MLP neurons of a small language model. Each row is named by its layer, matrix (down: output weights) and neuron, and shows model dimensions 16-111. Each number is 500 + 40 x the weight over its row's rms, rounded and kept within 0 to 999. Numbers have three digits each.
Before each neuron's rows, "fires before" lists the tokens most often just after its 100 highest values on Wikipedia text that the model never trained on. A number after a token or word is its count.

fires before: "0" 14, "4" 13, "1" 13, "3" 11, "8" 10
L5.down256:493406415555422557504492556491461476498458465596547532510509501495551553532498412525434526461521462509446534482520519538509474489451495471548511536473561545475559472470546546509536417441453514465451540488511483475444512490490484515542514505504508546582500506516461447485575568482535478527

fires before: "\n" 100
L4.down880:474540535493422500545545495536553506563542527565384525515510502490429505483567463468496492490484593526594489529489525435527482471526540540540447546493575545534515531535523553469510544529428496581449496494538487533500467527530461489549462503492545547381533525462510487531456507462539543452

fires before: " |" 45, "\n" 24, "." 12, "," 4, "-" 4
L8.down1212:493486555565541484487510467482512504553479566509469455471508456527485543464527510459544523498484484544566441468472450440425244572600460515484524531472526488506447547471477515510510483513443505489535539468486529508483551486451485510488486566514491535471536436505507415483471499497498505595

fires before: "-" 50, "\n" 15, "|" 4, " a" 4
L8.down56:514486460638575499518517500445508534462413543462447579495469455528508480541512448493416540475517443470509539541520458534591438529525458467528431436564515495561496467487560574462522519518441467543515425500483518478470504456462492494476515439533511464540530495562507458493470501534525423522

fires before: "---|---|---|---|" 28, "\n" 18, " \"" 8, "us" 5, " " 4
L4.down138:526511517499490473501499532508439485464442441523528433513487495535438583530532559438422492520533466508499528504440487507456491514503541458485499521579433506485493539506551438455524564497453483587477413480520486478455450472496519537529523509545510584443515578449576573543498489371561547520

fires before: "\n" 49, " |" 29, " were" 5
L7.down776:501532518481448456453531459508502455540584581504476494432420538451421501502522500394457478453536532500536471501499468402528427488564484459538427445507467466533497559545515480458507495523517478528540500577461495568554528521581489464448438507465532561414526483494522503527520474523474546494

fires before: "\n" 32, ":" 14, " a" 6, " " 4
L4.down964:490486537544448537439533496478526472460398527526493476544519437502472515511512493480517512560540469464499411494503491574457503522488494461538489561446474480492488575518536517511498512463522505484491503450493474555414490470476516479505519502496358480431495536469445503537507528503478483471

fires before: " that" 39, "," 25, " the" 7, " to" 4
L8.down712:484490534572482491530467542475529526534548507435472502526523553478529528504462502471524534534525476528520526508467450497494588485572560493534483491444478562512495569472454481566482484542467457508505469431435516506493484484506450455560514496453539567535527561430507488520414447547517502564

fires before: "\n" 27, " The" 11, " It" 8, " He" 8, " In" 6
L7.down1381:501388484497510519462473489508507556534480518461430552459484519442488446482508480467487595488516556554465523571562505515593479472486457462479494456526501480523516439485487532484512534545535541538526509532495522496511511503464427488421520487464565515469464467513457524487474505529455492430

fires before: "\n" 88, " GD" 4
L4.down748:481503511555515529573519526454474459540444476565451446500564542461502455520497442486535474532503465523483506540519521392455507512505458539551440554552541495494481525455509505475528540481435533522477486555544516521490476481489470503511467532555487512583543510474495452496514548505513514536

fires before: "0" 61, "1" 15, "2" 14, "3" 7
L8.down171:542468597497485523465526509469527440429581533462460491545528461550426468478456509584482436501529490484576533495551423512461478532505479458522438473466540493592489552544429463514580500488471428496523452558484487421459488442523485494477416436534467535441500553474523473480564543448530527427

fires before: "s" 47, "Connor" 4
L4.down933:544519456491553468467492567492556561514514504474550517512448479499532534562477561529553476454465524483509596463474533537507459499557523550572482475506561528494546493542486512480551479486464501480449530555558534524498533593482585553581468490559513545461492446542522467484524462565487479508

fires before: "2" 34, "1" 32, "3" 4
L8.down794:499479446530525489478424550517534503438435458546476482537524495537487475551528431470494498525446530535518467559475429476514573458474537547479421464548548566533455549491504454456584508509475501513502500509526455507401573508439444560559576422498524510487503462554524483527484507580470523472

fires before: "s" 91
L8.down1504:499509498416537490514583451550547456506453422579525491510496479479571524476573502453556522568502464431461487481513531602432514490465513548490480448476504483445507518569505498562473498509504555499458499566493494517458401573458558549543512497568467542506460483511486443504519574517497500499

fires before: " " 47, " UTC" 5, "1" 5, "." 4
L8.down921:483485427483541422441440543484404541521485557507465509487492498435499553454487479472525482469475469483458478522524490482476463497487501553536505482481482425531515381491429485511512456460480533483545507534473466417523478561497513541468497487513411522502519509543522468432439510479507471489

fires before: "2" 21, "1" 20, "0" 13, " the" 4
L8.down791:482470510415538527488472450467560496498446515580518482515469429566447528533458518533493434537573476508461509447511569531514600473472530530460395491464469488526567527476532501438500466509527506510467522480465502465465580531484480534514486545502458548506486416512530582504521521503515552404

fires before: "\n" 45, "-" 19, " The" 6
L5.down415:513493478487444576540458555466477521551448491531508501466425495517510491514519526468516541512517479511480515474455510494531876492466478552550488499468472506494483487513465522507492540540505543482504514510495518576488496519547499520465515469475492484475477539534466554522493503516499452460

fires before: " |" 47, " is" 10, ")" 8, " mi" 7, "\n" 4, " km" 4
L8.down1487:490526490434548532501507495509448445525539533469493492450511475464471497468468475469491476454406494501531497547522487506508461550541484512549479506408489483523552480521484413500425470529540504504474417590505545439502497554498509613473566438590561603464552518428541513495484466502433563556

fires before: "\n" 52, " " 19, " +" 4
L4.down1074:459509529501493557565554516579504531594513449547453504490494453461490485556534453477555577465532515495500422452500502434483481512442502580522521484486531513476445495480486502563513483522470427507468538481544530535508565507505513516481489477496524482461513531513486506557454568462539484531

fires before: " " 67, "0" 7
L5.down413:520513417464500477482552511516492556486476528504458451558462480494449465482474514498552519467607560488619461519449438544486533521396524499535587490431485514518508510473464488533524539519559534505460480428478439475552430546485485519494511515509482420418533527491528503597474517523521462552

fires before: " |" 35, " " 13, ";" 12, "\n" 5, "form" 4
L7.down1449:543511528497532555448485481531467520499516518498496490477491447493512466552555506434453546513471485480491520530502510519496346515505484479502465535444558499558502475496480498493466583485482507541537489549464532510442454524476429603466520584529492495499419482447585529475492521577410521549

fires before: "s" 50, "0" 20, "1" 6
L8.down1482:536487536551501512465530474466471523492557595482484460469523507499469520432475422563500437526502558504460503500546498435474566469534501555478465533485472429539478449530425456507498499498495553421492450538503518509466439469558454571514475437529494490490455439412487557428506584418552486470

fires before: " |" 21, "'" 18, " the" 13, " " 4, " m" 4
L8.down36:470540523444484497499617520610473485505479574491554487543532396471539487512496415539575530501480536499536465589489425503505449495452548589447589481461476459520479538513549568517395568474479418558531454534433476446449575537512507479483488514501507464416490470485519536470536479520467486478

fires before: "\n" 48, "-" 40, " " 4
L5.down867:557483511554536431547467533461522486472486501459524552579547570419488478546434517502601529489525512468516480443521434511501658495459488554551428549408536508512469487422461495526529522583519468519504478494474481511470425499515503525528555523520466448595540532529477577498535511549499518501

fires before: "s" 18, " the" 16, " to" 8, " that" 4, " a" 4
L7.down1530:496524533557551539413526487510519522448460458454447468580482499476401508494519520459440541461480524507521566464491561612575495545549526546542489551516524523556461470506476433466563528549501540444466525466516495511521526495521507514494550426457478566506519447514537471423540545563507497490

fires before: "0" 78, "2" 4, "1" 4
L8.down841:514478500545495437451518594570513497527506474569485502554502460472521558565480531433486468440556509468520513487437549483517491522518555405507538482462491517511539487500515495456412545448532557546441492537515365532510407469492544490470502518514372482465523451504392487502529524441456499532

fires before: " " 35, " (" 11, "\n" 7, " in" 6, " |" 4
L5.down99:477517495523543431513488451489516512396476565517488379413446483528480425489525562470462485502446593524506453505566532457423515534447511480503499428509512468480442480532538500571519532542527489509521511512551537518541560534569486486452501477511528569450637541447495544502520423447555515456

fires before: "\n" 31, " The" 18, "-" 7, " He" 4
L5.down450:501440478510430487549483503520565548522519456527564498468481557475449502469514481520521545496521474492482515537504522510516793490475509489482503480584495551463501427522501511508536498525561464548559446523505519496480541542515496543506515464458579434514500554506477537476584525510558454494

fires before: " |" 23, "|" 23, "\n" 19, " " 9, ";" 5, "," 4
L7.down1296:483533561438551493464497429524503525503456602530466457530486470469445462477619528480478491514463517501524417514497550487573482472508463499520540533509538442536513500470527516525484529590438567515494484476528515534499539508412400532475538504458491528516481559494508484562497513469453516578

fires before: "\n" 77
L4.down706:531532464465417516452477452560481486503520470521449505459520525543476578544448533588486548567485494534502515494502447527517516517469549417492516501545470495501482511449474521468549608529454476553467475525473569509511520568518511534483464553536503439467458506427590542489575520451460488418

fires before: "1" 18, " (" 17, " " 16, "2" 14, " September" 5, ":" 4
L7.down1087:445530484435486524527474507491524477467455578514553498532466468509463469534478503455535472565483482489540539508467488502476518584546530493555501461468549567380479508471432494493525539543475495518469569551477489493452488443566450404481468487439507458498556500512483384522431485540597493464

fires before: "s" 71, " " 6
L7.down1484:508537503501557450535516436526611553386477423507514495481451478487536538501523492518482547504409593490537565499573491535486495529497505512567484487517563485425453500570499503440511442491532426424449508504551447608466411477452513497559494501524411538547508470470515456518471474585485496539

fires before: "\n" 44, " " 6, " The" 5, " ±%" 5
L5.down173:467526555516529446476517466501449538534483538492517435490515518475407536501459470481485558478513478453512428490468500462574612516513453484476540515483565509517536526491492459479530560588519560606492490513486522505540528461453534491505500470454479374488507482510525476520491508434591498530

fires before: " " 37, "\n" 21, " |" 9
L4.down594:562520455506484461437513502445559467480483508425490506519493504499476487543530496571498516542462487519491551561467512438594495521510455481577444524452514514552492475482471564475514485554488463487507458511441473485459537534455500575416473584474497475416434506523526496444484494595446461411

fires before: "\n" 89, " " 10
L4.down1239:510554428561585487516501482501516526557474528538517453494489432543490506476517454484546508566529492537523501498518486444454493454430501504593470563556479495530507532488513525532484427542509534508553501512467488561471580496503491471506495540495414482445584464547476511542586541548523477441

fires before: "," 48, " the" 5, " that" 5
L8.down1328:553563614497512454506478566556524483498439513517495523442509474405542502476466538496510518479492428515450541510483524521545534531524558501459541526476506614468531497454499419593577493560500516516535560495566482507471429487496479462542434492478525485466519533441498569535458520498534503487

fires before: " |" 46, ":" 5, "s" 5, "ed" 4
L7.down1069:460556481494542529503487505524558435523469499521510500535503529509512453484491518528504475531477517593471545500474481496519496561453602478473581600470487500505553569512548477561480535502517567530516588555449486514512454503492544463563477510514498525520550551424500435507427496466468493520

fires before: "\n" 41, " as" 19, " |" 5, " " 5
L5.down497:484507451493490465567493432525515553522447416546512578550501490494437637451537550533516463531489535550490482501407487497466538485464589511551449518567520480511487506480558460463526493499544489516520584515529452400455548559506504469518544459549558569476561491452565633531508467462538550471

fires before: " a" 28, " an" 12, "ard" 6, " the" 4, "born" 4
L5.down690:556511489529445449441505485502481494483480539457460469519448485503511432471533534411462546538508591490510430482490564530532539525492444513538468500528499514522498574487504459498519500467498538554556554504481487519556515552542474461547507544521474520503474493533485488507508481577512497513

fires before: "1" 17, " a" 15, "na" 10, " an" 8, "2" 7, "3" 5
L5.down799:491432484461436507436434499496504448476473430471474513528530420496504505489439490487442500507487467473519487473542566484449484567496524556465505543520502540543463518472471487504443456442480503492540423500508547438499489441530501532565504468513526515460411476470505434470568537542513492518

fires before: "0" 49, "1" 8, "2" 6, "5" 5
L8.down1238:555464553505487496463491450551425430487559551499478469543525505453538524528542470501480503501555486477552465522540557524541462535483542496458521531529467468580501578423497480577526573507455584467468518510501547474525370532482526527477508502489547520526479517498513546514527532501468563466

fires before: "2" 20, "0" 19, "1" 17, "9" 10, "%" 8
L7.down936:453509514536446475530481593528536565535457504528504527460499390493479502473474534564512429485485414459458572545516519549500663492463541445564518554484533467515557460489495471547500435473566527521482538534474515488483447490444487503526490502418497569495530528534480579547481468518526547417

fires before: "1" 57, "2" 15, " a" 7, " the" 6
L8.down1344:459532531537477497460455533487547524503461523561558588527483478464494475525554509463530499464399471503480536474445509458511526469504472508505532552549542549511495408471492514495541543546563567508512506491486556526464457528489506411482566521426553518486527458467489477484540567497462513479

fires before: "0" 62, "1" 18, "2" 5, " " 4
L8.down1488:544442513490567509521465486477526528548498568539486593502462465520492495436435496507549486494486451441471531525486456503443562489512423555491483553484492456482581359577522473532514534462558492518428429494411497537541517524499554539486509552551554487570530455475553532524501549518488539481

fires before: "9" 30, "0" 19, " " 11, "8" 10, "2" 10, "1" 10
L7.down806:489520513489542499563481501486482463509424465508526486515502519499478500475491439476531403533556470544497437490491441458550544491529568500548447532549549607474565453503445419552510519496526517501462542518489471470490498549494513506511520475463553456485512497496512514501440449524521495446

fires before: " to" 21, " by" 13, " in" 7, " that" 5, " as" 5, "." 4
L7.down1422:522500515519478495607527498523569526531477475543490533469550532468556466450469523584529561581502434507480476530467455485537561457461471492529482473555521514466515531426509501516458451542440521531418527487512497486569516480493481437537450474538489477463488491462488510474487491474519492524